config.toml
rope_fraction = 1.0
doc_mask = true
train_tokens = 1042000000
MLP neurons of a small language model. Each row is named by its layer, matrix (gate and up: input weights) and neuron, and shows model dimensions 48-143. Each number is 128 + 24 x the weight over its row's rms, rounded and kept within 0 to 255. Numbers have three digits each. A neuron's up and down rows have the sign that makes its largest values positive.
After each neuron's rows, "fires in" lists the words (lower case) most often at its 100 highest values on Wikipedia text that the model never trained on.

L14.gate20:125087118110147149150134110136136125174130098116184147165118108139093125126124152157126148147137165148096127159119115153132147115161108127145108150155142151135116103150165131157152119099085143180131145138132152092139111134149123160176123146151169138126116130133146156136168161173138115096
L14.up20:135128151099130054158150144093183134071150167124152176156129134136111126107102128152132187149129153145139075110133114148118142107122136128103125114116110114131144123134133137131164181098096113150144140168115166113156173153143146125097158088128096167130127123158174114102134145101096147092
fires in: "on", "according", "months"

L13.gate180:107077127115158062154129156111135075139158101122127161147109120175121129119121116148122116162141105163112153144111141091144152169131124132117157122142144127115113108115113132060113122143090125159101134088113121078109134132153140147094080109163165080143163119099100094124132140090142118082
L13.up180:105131162107147147100138159091101152116080142143110147153117096160126133126139109095127155101146126133117123147158087136095159065123135168106155115102105140187124139110101164129110101082154135133128153141114122127154150111070112164139111081125145163124095152085164087164160136106117109174
fires in: "of", "large", "little", "largest"

L18.gate80:117124109168102126128121079148137104126132167153136147140107124132130143117113086120134097101104091109119116124137116158107104159112183158132142115138161131140115125147165126081172108120108119097140175135130122121147175151140141105129157167136134140147159129119149111132120112114167169137
L18.up80:123115094149078074091112146110103159138131132135196125135162108121103151127139095090147135163072117145114129112156183116167112128119135115079182140115101153140147118130125131094104149169118099137146146132135116092112115143100116131128159114111124159167122132117129165128091152103127127137
fires in: "to", "i", "you"

L18.gate375:112087121181095103114131103111142109136135132141137103131165100129123149139130113120117088118124101120126146127121132102138152129162078142153100128162126136138111129094142130095138137089178146060093171143122113106131119129120117142178144152111096150129118177137171116171125158112151131148
L18.up375:159118119117141130086115147111133156114141177113131157117095096177108093151110115086151108112134126124115157138095181164141118150107109123174158125142171120144094155159153166157127126171069126113123142156157120152112158110137178177162172109119121127168118094115159143158122154097155171139
fires in: "had", "have", "has", "were", "to", "no"

L4.gate329:154154153137129138171133095106121113119178138128148147133108130123141135121134080097163157103142136078150135089131093151119111107152150138113152100053137122134085108133113102113135141153156134102150141159121110165105096148154158157127139141100119133135169148129118124147105099101105128128
L4.up329:093112136137120127119127099144148091144155148153191142132097147091130145112096090117136101112144120123163108135106132142097104107122140180136116109111110132119150099144121084190146141145108112115133092132107107107088089111148123118126118123149123104137165156156128138141167112107087109122
fires in: "india", "indian", "industrial", "independent", "industry", "individual"

L5.gate291:145130129091155163154111115141172150135144121154177122151150096169112135115073091091117141128145143142171118130100113104158099153164124114133113139139152135145166156132112155143155148103142148111093100116152148143155101152143116161110144099109090101131165109173132134110126141153138124113
L5.up291:124117131104132150175106157118169122103134127146129131156149056130131142119095127140119146102133150126155120126112119118135136117128178163120114115104087123121103169143078126168164083098116103138109111124129137162128113152128101174103180141139098093162138162155135141141092153178140159129
fires in: "according", "february", "april", "july", "march", "june"

L2.gate472:127182158144125157155149184125107104118113153136129141114116107130117152130138099133139156115139127144137091119098122152130109125172150154108151121105102097129117120137107149144110159052115118087100146128110081120122123159164132164125116137122166134103128161113122131166103131144098113128
L2.up472:089143119132127118115116124127160088119131124130143126078087157163138143102109140123146117082109118119123063116136146155118170118149150135124148175091121116109105123152084120119109153122074142117176131103128128109123096122118104150168098123116143147124135117100132116132176148115127146106
fires in: "india", "indian", "industrial", "australia", "independent", "australian"

L7.gate308:090107120114073106121126146089140118115121146100126133101115123109135155135153142153126124113114145102124140114157118120095110134181110135137145087166109117139096156145148115068153185123086121084118120116127137072123160161144143154178116123172101147136181138111137157085092152148089141100
L7.up308:074133129139164164095180135168149126108079135130124106095126122117096115144172139135114122148103067115173141115139138120101124123138118106120151129123150130134093104146126114136125143113156131121174122147152143161119140119114170146133130110139111152128141102083160127119161131096128108104
fires in: "form", "found", "formed", "forms", "takes", "considered"

L10.gate216:169114153176112156141095165151152127131110117142104126161133081142142141089110124105113071158122146103163157128099111123157135125148104120127105101062136124106115154152153121104104165142097117132122093147134119160111156142043153137122182124157115163138111156154151137139073152103136154107
L10.up216:126111121163169144131129115126121133110105161118113135101145164141099121133103142145151141075105126143113125146091103172131126179167123190078139099154186130115131130137125178102152121147138139151147162155116097126078106143132087101127112109171163159127118115146133149117064137101149165112
fires in: "as"

L3.gate282:153118039159166114119099142134111106098100141135107175170114114126167113134111108093176154145123117073158109146099086105140143167142120068112154085125148138127102115119109121130133153121164130108100154111123139142178113124129172097131174116131126138144137160156121161154159086101090136162
L3.up282:136172144120147078128148097125135153117094177106102126137159137162142141134112113119129127126172159144143139104164101147115087133134139077157143109142127091119131142145177135150151144180124150135122140109101110162150142092109129135144132127105080118129141129126134093135109088109164107127
fires in: "december", "november", "september", "site", "village"

L2.gate380:146137134083091145183116112154129120115126118195172122131157140124168137122133092127123125109136142088109123110150174126133162154134066110131092130151121132127137134127151146122121149073171165117101095139158152103169130126109133134123148165108111109090146130094099137106119123153149117138
L2.up380:180126110158125122169112147130142142124131118160142106082149121112146150128094094091104142116122120103111135157131129133136167128137130117134111129163152131140180140101175137154149137095136143089102136110158164144144118116112137114166166132140123129129133110107146148130155131117120147084
fires in: "film", "album", "team", "films", "show"

L10.gate29:132144116134116179100171104167154158159118143150115150140118130104122106114109117151143094127123153118131116122130131131075149089138153092140161191104106172123124134131110170105199074160140130078130145125122136183168166102131101171150150142122119153135121119162107114126111143148121113119
L10.up29:159147134126087156091100107136127110052129161137109089101125136138109122165126091136115126114148090139139143200147063147151176104137178129164145142179143145136092100117130162097128129108124109141130163196117106167112108115127108105113078145103135141100137140147129108156106110098177123109
fires in: "with", "since", "by", "without", "helped"

L14.gate306:089108172158170150147158139171170108105163161152173157123129175104119100128141120130156166107110127202101136119124104154112142130122151131113094085148109107085154131115154108151144125152127096107163129108129105124127102161128119146157145150132121163154159128138146149149119160109124134143
L14.up306:096100132143148144147115146129090114087098172116112107122130148138118100181097084115115128100096154159147145142126126131133131171124144140147143113098129123138109131146150130075150136094096129176127140140147094154120123146134135096121120116121133131142127135174158123104133107091103143103
fires in: "with", "nostrand"

L5.gate232:123132143152141147102127126162136106135139132111157122123147114122133127074156106109136141128135141111115135118125164145135090151160147119152095127131175141117178106132182123161163147110087130150132146156149131139110138125137096136104109077099116157158157101134161114147130150139117142124
L5.up232:103150167137138110138120123141112124106109134141054123156174141097112117149114157166083172163102123136135150114150166125127137155124143105135106126140118073102135112114113125159128136110106135109118125161128097112117109110134127130090166114099124095116122116128161137113134159134113131082
fires in: "began", "georgia", "jo", "british", "behind", "george"

L10.gate408:114119115105150133151126073090162094129136157153077131152156114153113157129146139122156142103139154112139142117109144116071140162145133125142158126141133127157153100138080120107143120137129096093133155124106118105099142104125139156118181143153101153141116134132118167164132109112183141098
L10.up408:115144108124103137090135139114177118115104132103144135166156112141110091111171117081130151128109149138109111151147106125099121131102133132140138153129170119133110156183107177137093091195138161127148150145098169121122179134129109167129118126100127116108145119128141131155107174146110153116
fires in: "around", "as", "not", "behind", "across", "than"

L7.gate419:095131140149123119102138149137136131151119173128159132144104085150159093163147149105127119118163096092123118128109096138128138128101143111137077125102136143151094117155168135147143163118139123106105147142126121155184159138121102142114112115136118162100137154103135147094123138146130148122
L7.up419:101113172110104161144148144109117141177134140149116127155139089150155091124131091126128109115167085137121147099080075048176133111105173124154125124125114165155096108120142164124147119154116134110176134161127152135139143119149124115110127160175112150116166102130125149135108127102162102113
fires in: "japanese", "syrian", "british", "french"

L3.gate379:123114138104123159150158146145142090157132100144133061126127105174105133150105098137166107106134176165138087144173114104103170131113131107172116153104108134124148099120109100149153099112134135120121135131141116075138140162128121142134141137116151141119142102103103098110145132121118138130
L3.up379:116131119122151164159141152124138103184151141138137163112106136118143122135077137109132118110134149120107115142129165157109116136115087181127137110121117160122111142168106161140111087097147080126098098101137125117112124125114148136134154107139115144185126173123134133096120118127140152098
fires in: "other", "such", "some", "new", "others", "many"

L2.gate88:135097155139133095124111130119128121125154134134106137132098133119128099122068149112107163178153150135147092084094147109105097155132165100127111167135107136164154118114113106185153075107159129154144160137142081112170129143133114135162129123148166157140161153141112171107152116130145120119
L2.up88:114089140181131106114134129131183111105124120135112158109108113120146121110097156100127151139149114132162125104098147114124075157094121131094126133153156106155171122145101106156161105136138120126153150127126055143112145133183117143136127140141155161148157119123110165131130107128138110119
fires in: "october", "december", "november", "september", "february", "january"

L6.gate301:137081132127109130098115117107137125118110149118137065142176125115139095120098126108150138083159159120094144094121140124138148125139085158133116165109108120163168128145095102126119174125145138129144142105131109137144162130154172122127121130099109087106116112125086124131102159127102147160
L6.up301:160101116132121130119107107163119130142120100074134117144159179112131128114095129116183152148144137151177140129157126160148156163078115178103131099100125111153127085127130132117108160129144104113128102110129123096140151055090116137119135078106106112107148161139135127123138148137116150103
fires in: "japanese", "san", "atlas", "seraph", "japan"

L2.gate412:145145131085092108150117084126153096122108114112113123129145123144104096152113132131070114150127134148151132132152141185131103105123161129168187124095105161142133112147120131137129152126114066116115112106098156135145160111168121141138099160141157147123162120133136147114111130144096124117
L2.up412:121161117092178128149113119134157108140149170160147139204150133127105123122080111088100130084124127147166172132134108146130107129107136111127122109106112149135115135122090140127101123149164144082109136158106128085154120135123108137109133126114120122109129120152154129135068113135090169144
fires in: "not", "than", "over", "noted"

L15.gate271:125138115086108101166122105098116151134148142179102123100158082155109150157127111112115135074106164112088105113150089106086167089124112117119114165135112151154102134168100124133140142121072112167103132129149116089107108134099093118101102135149101139148139134161142102116124133122162079066
L15.up271:114146153126160131119146166111118093113106121168151114101109080130138119101136078090140134117154136103108082082138123134087176150155107148168154150114118160147082139160132118107144099146148154069154116161126154137108102126089135092109110147146128136122102153091140101166156122126136145106
fires in: "such", "other", "rather", "also", "are"

L9.gate493:129108133133148132113110109128143150122155116099139140143132145110141139110127147098135074132135085109074132113107106138131098133097164148129155132140113101098149156164145137103119116125105162123154110159133129117172139119159175147092131133163140179158111089136117154116148148154136165135
L9.up493:162124144181113096116093101156124107067143132127128132142146150147141104135130115133126092136122128168113092096125102146080115162153102132161139092109143094166072107127127134122136125078115125147146150081124162137171143126127119117101082147149152124157121120158148183097170132092139179126
fires in: "is", "will", "are", "evidence", "may", "provides"

L14.gate328:100138142126114131095120151101164142116179118098158158148142125115113125134150156145152108158160114118131123147131119122148116106144121104197153087149218134112141121112116151183139068079108092114143132138122134130123106145159109112134130122123113131124147143124102161130111102154114088125
L14.up328:111060102157127131147115082141155121088143106091147120129112142167132141141105084116138077126128119136135090125127105099149140116129132129148094115108151151095130128124093117142113146125128160181187139107131125100091145128113118147070139176151125113149106127112137150089122119123163122137
fires in: "from", "to", "by", "between", "of"

L16.gate122:130130133100114112123177138100113107136123095126113134169147141102156130112150144118170144107124100133159121127130207091101126114131112133103122098136157124133109117103124105116152065111094131084141116141150130122152095137122128091133109080136055133133105172135095155118159129180112088108
L16.up122:165160106124136120073182121098153136144133101135116132138169141104121108152134104097132100169119127105175121109112183151175062143139150059141128119114137132130109135115124183120118162118122110116129124147143171110166110150113124092166101144115116112123119094138165143131112114214150134106
fires in: "from", "population", "between", "popular", "the", "pop"

L10.gate67:134095099161171135123149085153081159078095136111107128115114130139051144114137157112125141173097112126152110142092095148163162170137113137112142148093115111115108143103115103105140183152100162096109171093131146131127140130162134111122127100127141148154130166168145120129130143127070132122
L10.up67:148082143109097149144127102091163132086153156109117115094111111152104131115122105138132112171102161118122170067108161161116145130154138125132111140153138129126097152100158153102138109151143120115114151141123107113148111177091152150097154131087115161124112138148115101159089156129113134159
fires in: "of", "described", "design", "designed", "too"

L2.gate99:107104188099163137112124105158117104079149092116158133165122103148098125107161144129189138118097144120165132110176126132186147088098118154097166115120145118143093132144122107154141121159098121104118156106156104109152089098085117132131077127116083105125135145182128121144146130137133181115
L2.up99:128076183101150128150137101161113124099131103117151143143129133120124096095154105104148121134137132166127141136193132113167132113108157145126146135133143119130104097138158074136170146152104079114085166121127110136140155116089096120107086111121077126119129118152100112171146158095134171119
fires in: "number", "role", "room", "numbers", "numerous", "road"

L12.gate21:118125130121157089132136126140081113131155124126117142128130117119111116116118140085166143141122130154100114174098138133137118126098175138135141157137143122105151151152102100124145129149154178126144113128069147148164094135086151127129133116136155149086147178103110115121123104139127116096
L12.up21:078109145164151145113154101138149139116154159138111152163107184133129130098142157151099125143150155142134138129176113086131128122077156129153141098162116137134114113139090126154155133129097104169108103195139132147126137139159121085111132096114119152143154142167153142163136123108098173135
fires in: "with", "without"

L15.gate250:113150110130135124121138122134114116079130187086179170117148143160118121109144098164168125163124094138102139146130146116097054170140157109081107111099147094147151117128121091123141120130092125107101194129147127164115148082130080136161160147104197118140143129116131137071146107123162182179
L15.up250:183160151147106124208147103141139118096071153146162132146163150105114168088135127154124143103106144109089121125153133116139122158126176102137139118093100138132161143134109123100125077142132149138115135126148119095159149127130115118160096145187131152169148101132136094160137136112137127171
fires in: "would", "will", "to", "may", "not", "could"

L5.gate39:134093140111123143142140144160108151157139082166123144137146121146127130106117088158151113144132119116177138134167138119176136130149077133106175132110116131153111104141108117164142138166122138092139142143139107111138153143120152136117138118132101089103112181129135091115134147114134159111
L5.up39:130102127201135123109169118134137131124077092142090151131112120135096144119100166148130163133122114106136154100117174148109123109108093138146096085136125064138116133129199096106183120093156100118133104109139119151133144139111131139099088137127098143155141116133135123092160154111116172108
fires in: "is", "number", "numbers", "numerous", "as", "was"

L19.gate98:121106090133105135136108134130135131087110105139115100137097128125106148166096108115162161100129136161163144115131033118117121131113129171111122106174128126137142146164134138121159125091139110147145081118040086151097077114097128089142130127109124128148130136168159126130121136108137167126
L19.up98:115124134124123062139072107095135096114106138125138137096117151130136124098105122090174124109132159197114149177158085151156150125126125144098112117134141171138083107184129155157140111162145113109120098125100117173114152101103131125123139108155127141126094115150069121136109133142094115102
fires in: "as", "europe", "during"

L9.gate254:074109078125134124088107131153126141091133111154156142147128145132117094134107131117189136116122086150080077120126093123137105187134148108153116105110129117113102140120142127139127089128146098081107089154124129132142122108109123130123157149099119116173166139080127107148128140122118105136
L9.up254:133134129152106174140124126135135149094096136133108160151191118100155101139122124116190142127103148129145130158144143124136112157155144127145142163142128116126143136149110117094078111171106111081122132156064132161144090155147121140145146126141175149122155120146124114144104106162140162142
fires in: "with", "by", "and"

L4.gate314:135124121158153150120122112141104145119130136143135134169106109158105167127124117108131133098114140126183152138148140124197112148116124129126104085137156148095150084120115127124149109087112113134150160140168139137122174135119103127111135093106134122121125114106138153130116157129152130117
L4.up314:110139141115088113141065114118109140102089119112123095102097139147147132108148118140097201159138126148176146109131126138088152140091142170116122092116142132146144114126133122126140176106096120148070129123129128130135079126144073125128077082127120134142178101161115112178117081112135157163
fires in: "century", "center", "central", "cent", "company", "basketball"

L13.gate155:088097140128125132147113123087121147092075144138099124144162157122132153144115097108126151129111102156151122100128146100132162161150124171127147134188133111121148140141077092128096124149111148109137125116142101190123134123123108101149117122149096113122121170113139109168090092119153083084
L13.up155:148144142133138134118136157077119089113129155120071181103081122182120121136117107101107103112132114127124148168126148123144129119128147132154091125138124122128152129120138134118140124138122124172154126102134118098112149146102155086153140127145141132112157129167127145131152116109143088146
fires in: "then", "also", "and", "on", "later"

L6.gate118:145134089085153140104166179133093093122095125107124110146137146181104118114102129128131128132150158079132102128141093126089156107137135143149148165062133106143135099150129130117123153124120136107141135167128109143111136099112128153075171129128157099077133126156142099120155116090124111100
L6.up118:181102147130107144140184092129161102121120115128147103081121171113124088116073082097138147119133140123199108110163129133128122138113148135103145142139130118130096129174153148131141068126116130116102110126159147157087163109083132107075174134078134122051125150147143138147136137142097129148
fires in: "building", "built", "buildings", "damallsvenskan"

L2.gate464:129125134147129134103135143132126127139109110126102106149160126112121126135110124114131108140143150127165124108129179168088127172147141149120139108174161175095167080126085133131137150114160108140140159124142174150145119137111126142184094090159135140072137097160063155101124142146083139158
L2.up464:090131113094119152164149125117134108154085131179108144159100121107110155134123126147097131151053105160154119154151070104095115125062146152106134161126101125106151157157098088131201137137087130126157103129115138158118127116122109126199121103119106130151140102101079148139121133119116153125
fires in: "center", "century", "central", "meters", "metal"

L15.gate405:133180143123144099114135150149128118161110096106116139161143131145063128137127119104138130124144109137145124107132133097170137123116153121132164146141150109119104125102130142149169114112122138130167124172114133145138091113113105130175129124103093145151176122130123119157151160149090105181
L15.up405:152145095155112164136116061095104094129154130092166158111173131133126105110126091131148131136122132139161104129141143164115099120101123140140146128123109147138090126096128109154134115160143142130145180142106201120128127109141096115147134097146109105185167134146109101116145120135176115154
fires in: "for", "between", "forward"

L15.gate16:159147110116156098115099116151135112147101128152116143162125129170110115142129099168136123137097126114147133146158132118132129133115149116115142116077158128107113116155129171127127101130152138207120080111131142108121158129088151096132136087073114129122131131178126115076145129150086136136
L15.up16:108144132086132152100093079150150124134099107142101159123123102165140157108143114190134138134114111124142155149085162166153131132123139100120088132143139116191088097127118165125125153160142128133121130161125124156152137128111087112091142134094131123167172151126117127128149120173131135132
fires in: "of", "washington", "to", "for"

L4.gate46:118153142139127119149160140081136168128127164119131124136123123165102167144142097104160113118106106105084136109127129115114136116130139123102132153125106122130143135123104109148111096160145106151133145133142083161121138086131183126172074164113084105138136096104147163141169100116135092107
L4.up46:157130106121142124119117096093130167128121108142136152137130128119122140138137085156116137136087073088111158116122105157107109055121122134166155145149132150133161094151164110113093096122143140118133149093147124147135095116108137109155119139105077125132135118158116138138148140115140122144
fires in: "also", "then", "southern", "later", "general"

L3.gate396:129112132125135077119127157115138172169138167149091123149173160122109124153091143112109077155164138111092093114123115188173164097117102154145132142084135138132143069146123114145127122152079094146118133152122088109092169135100143098136095133137123114115152119157113154153144179126155142132
L3.up396:094127127103112102146123135139123146130150131116092104148135147114111125117128125131122084141210172156141100129101162100082117120134149132089106156172129114113111157127129132088153093123129148177132182163114154151167132116084116142141142103141139121132166128081148139130167123080138141151
fires in: "made", "alves", "interviews", "policies"

L9.gate91:135117114131162126105127126117130129123109136113121126128117154151148111093140109104172185121134175170135122082127138091133130142135117106131109149128132163149102125119133135116108119087128115118163126114119122079095134123115140127140156116131122129145140135148132126128136165114161128172
L9.up91:149119154125104104125109085149117140144160154176105121130147143125165142145107114089125149133117128102123087114126090120115116098134114116117102149134107088152130177153108103155167103132154130176125134106110136104147146127107130129146114133121177176164159176111123161113120144107163125125
fires in: "november", "because", "festival", "december", "academic", "october"

L13.gate279:085139117083137110151142153107135158103078121132102143132134156152111123108122131114144122142126164121132144143125130150107117120105084093134115107116084138130179124112117158139154129149115127141108130116119116113112168152107125136098109153106121167130161175151131093126109137109134167112
L13.up279:145159116138161166155125110120131183085142150092149145163137141149138157106196093084130123109167172156107118165145136138116125110104150109123135110141139121141154095138153155131133154171128111122117115158138176161122152117123128133108120152098145101166169093177139159129122127155135135122
fires in: "to", "with", "by", "despite", "of", "following"

L10.gate485:150138130119104127119105168096120080140157130105124154168142074131091163152130062134126143128102060083139161108116127110144121135087170120140178153146132130179098173093140133107136154154126136154144110109158125128125160108103145124152137103128150115159129123181108099124127135168135151136
L10.up485:128141101163148151123110111168162165121110122113172145136133187126146157087192120126156108143077147103089150124136119148157113150124137078147137136095128159182136110129128132087147130141141128115097159120138176138147091140114146147148096134131135121145116135134147170125178109126149125136
fires in: "can", "t", "not", "may"

L19.gate314:116154139147129133111099151114081105156140108139096096169113119114146168072150111120124109178126125109136115115140119142135109122085126160135171183100067162096124121169125156119119109141120130124122098116149128113119125126135172152124115076095134130140125091129137128149146139141134139155
L19.up314:138159132163174120056096132151139140171092154126123127194119087130090117118094102137144105123100136096120129103129122082139135132186122113160086095125146092079106103122129127137099119106135142108127144138131157083165131140111145150112108136097138185181128093118108145066136126103095169158
fires in: "is", "most", "very", "such", "are", "be"

L2.gate278:165114120149172117124107105131131111116125113084130154108104166106129162140166150156122113132136109083117106129152107141138161108129094132119106139078111152159188141161127151115103166099124129133112115125095136143165131115163126115128135122142123149143098097112117136140087146106118136128
L2.up278:133143167153114112129093130130124171118102115105104097095133105090170132109155155173086095143173163146130134157176156159130141068111170099131127148140124137147118130090157130109124117147128103137138153080166146132153149171110123127162116120126121154144147126113146119141145153109132166107
fires in: "made", "considered", "conservative"

L14.gate451:121109157148123116169149163137128115177163114137106133133149127089157119122106162183153076078138078136088149116130159166156117102138135149132110105151124142154097152148123155099123165154120088125088130141107125172159109122138125121144163058161086162128133116104113090104101122101148145098
L14.up451:126094171160162138106129137101112121135146199118096093112117124138095134146131177132138107105111080082096138109114145123160149122088148127109122146110142127083140137084105142128083163139151167121098134125126119160159104148138126115139116116162093126110136117142135122093155132166123150106
fires in: "of", "as", "chief", "served", "service"

L10.gate141:115148140178157122129119108126144093131122170144133109114125160124130144121129141152116148074153140152135113089142088144163119177089156096088156154101142178119129119139117109142114163169124184107099151116129110061139126161123090104162164122104128085095135115108149143128133107121114117115
L10.up141:091122111121150152117090136129114153086137165106149079132148113156174145119126126122131137136101130128155130120155101147126139105167124104120114126075157121073161091117098113160108141143131142182196160163137144151147122145143148157179149124125127136105144125184124108157127112146134144105
fires in: "season", "place", "career", "event", "result", "several"

L16.gate15:096110125178123066104098109112131150138152144119102096135103153178103108155113147118143126125118117135156133140144100143163106145130095126134123143114180162133140130119106140128115122085125104144166099129108163108135115105105101127117127086123101120177110122117146133162163112094164154115
L16.up15:117163164135156148141094101117100105098101168121122160161123139059166154129135114145138153149139105140137119138156109124121144172147116117116106113126128144149117142107114121131113070135146109132137131113130114120127123127083129138148175177148125139127104152125132126148111175160144145109
fires in: "and", "relatively", "or"

L3.gate435:133082155101111133125174074145104093139148101106133147160137130128114116132125109156133144142137170157157174115133104097108133154156140092059156077115130126131104107094106133115135120135125146176129178168149131150092127129135128084133097105132091120131120118155099103140123129137115153136
L3.up435:145149109180164122145161157133131084140135128144132161135124133100095140124160082142153134116119087121135123150123125118170146152110144112108132119120129130129153098132142155122119141101142139111123129079111097094115135135187109170118092134144128121105146105082124140143204126120123084133
fires in: "committee", "industrial", "institute", "capital", "industry", "graduated"

L13.gate198:109113146154126141119115139095118145121109148109119122133156116123158094166122117125131120105119082136150156102125103099141171166114108148111111173060153129114126102134130142094186155112122128133153141121086155135093124105095106119138146139139171170154138174172099094081085123148135133129
L13.up198:131159137124156097103104121134132143088107145124137104172117128116125091102106093109142079129097164119151119086149083145155105149159113103134134150100133084104117119159188114101171121125171140145119123146134112137130119089092103154107106109092124101149171127158099151083118092124119158076
fires in: "which", "s", "is"

L7.gate114:121129167103065137135131145140123100148113122112165130213171170097143146142151132079135125145109174134110137113090125149145126105132118137137102108128174106109160139122101123126120169141101158134092129126109141165097128147152128117107106137119132134151127142094155138137183136170095136102
L7.up114:148123151130128139163124116126127121135128183108136091146156109114104148127127109081152106109143134092120101104146174154183088109123161121116090139127142109153115087149098138056122106145132109133137143098176092173152117141133190112152111120145144077100152113140127157125111105150114113079
fires in: "it", "in", "within", "to"

L15.gate316:163147184152124161110069114079123112155136182166126132105150141083130150158129148138110097122140135166127117168174082132119111130143117133087118131104157125122157155130116131114129150180160118137098095116132145177094121128122122126140086091124168130129162166124128138135096110140146145112
L15.up316:085158183126140156120106131159139119144112146137103124148149131108180127115133114157159144128110135141125131128143192152146126141155121137107152133099169121104136118154189126154142134139119103072138164145113120148112088134148129110121140151093107132165144094140149155131112152091181122148
fires in: "as", "born", "a", "very"

L10.gate22:139133077142138148147151067108147121098121145128149086156117122123166141101156165115127145127151112150158134102131107098158174151148090057132148157136089106096120159120136150117117166117149147119140143096090155134139143113150129102118127084150129119135132138147157118124083118090164131119
L10.up22:112180131128131140162122139044127158084146166111093114155145112097151154146136119127115127130189129101158139139143114123121089144125126136109148152096107116074126156087127149116131122135135100113122164109117128163158114083151121110125108128106137150127135132126124135114165087117162118143
fires in: "held", "began", "released", "started", "place", "done"

L10.gate200:109113130135113121135166123133059126138180166132101120149101141119148105108122090132157120119139084149115156130155120132132140112085120107123106125147102129126143096102105088120176102175126136135138111111124181166152134173121128132127193142127119182111137148128121134134154135110142107140
L10.up200:141154146111136109151076155143156111127103125124150175157145137116107147077125164143143139128116093092096095080108083123116116130173106131084133118151125134069135139139135136085102180096147118096113112128144114143098135085130107129086105106132123139113169107097122119151153128152146144096
fires in: "that", "which", "to", "what", "who", "thacher"

L20.gate500:140085148125110116169157090140139144096133113142134123119086133171179128119145110135172115141155080133116167136154104137109135164144158171165177103146119105118170114137104125141128149119118152110127101189130143152129179170146168137133086135106145160127166131102087070114112118106150162157
L20.up500:154122116136145146103088141129142149087111153180140128116112112130134110118130136138158124151187115117111098148127135141149093139081101130145148143136114152158112097101137114150108125099125137119129109160120158099135152126145137102135156097097120138167095154134150084128102114136102162092
fires in: "as", "an", "to"

L2.gate9:130155159112098149134154129190087095129091145117127130127100100164133110102179137129120115124122109135180138133064129148172160141125081154186137104118140099146173123118133114146101131115141104092160128105148110119122091114136120178107140148078161139148172099133151096103115130154134162140
L2.up9:109181186129148165170156100188106093132138137147139150136130119159081101112127124153158154118095114104161137150140141133165142104129117116158135105115109105114128114157103106172164097126140075089145118113115124156105096106145136147087120169107170134132126129111159102080148126134138167130
fires in: "british", "jo", "south", "australia", "australian", "states"

L14.gate250:155127194099134113132090115174153134138151143126144143126152161111118128109112142101114163082167133113126107120090162129121170125110129111104128137118179096089142092124095113107108186151113156117143136182105150084172132120132124153110135119095115122131133180104155191111129086142151125156
L14.up250:091100124120143138117141140117140137129168115130166061148134115130153147092089160144178143117154091130108128119114118127145137102110143108144138136097129134147148161112178095124152136164121144082126153118116100115108126122146140146120116118116148134164173115099133145123132122153084155115
fires in: "to", "with", "by", "within", "without"

L18.gate239:108085141137139123125183146143085120122129133108124122193103117121107131124143107099146114143140123122111115127117123109151154133086108127112132115158129116155179112148139091138095156151120160148120117161152136113155102097098145121111095091101144111143150128161132128139119084138123122184
L18.up239:099121138146136113143153143182129124171167124139082056098128106141101100102110145110109137134126122106108112128118103137121184126137090131126134087174187119130133106168170104121159114144069167143126116104141098145096108119169138117101156132170132144122107138123134175117104132116108162136
fires in: "was", "has", "featured", "have", "pictures"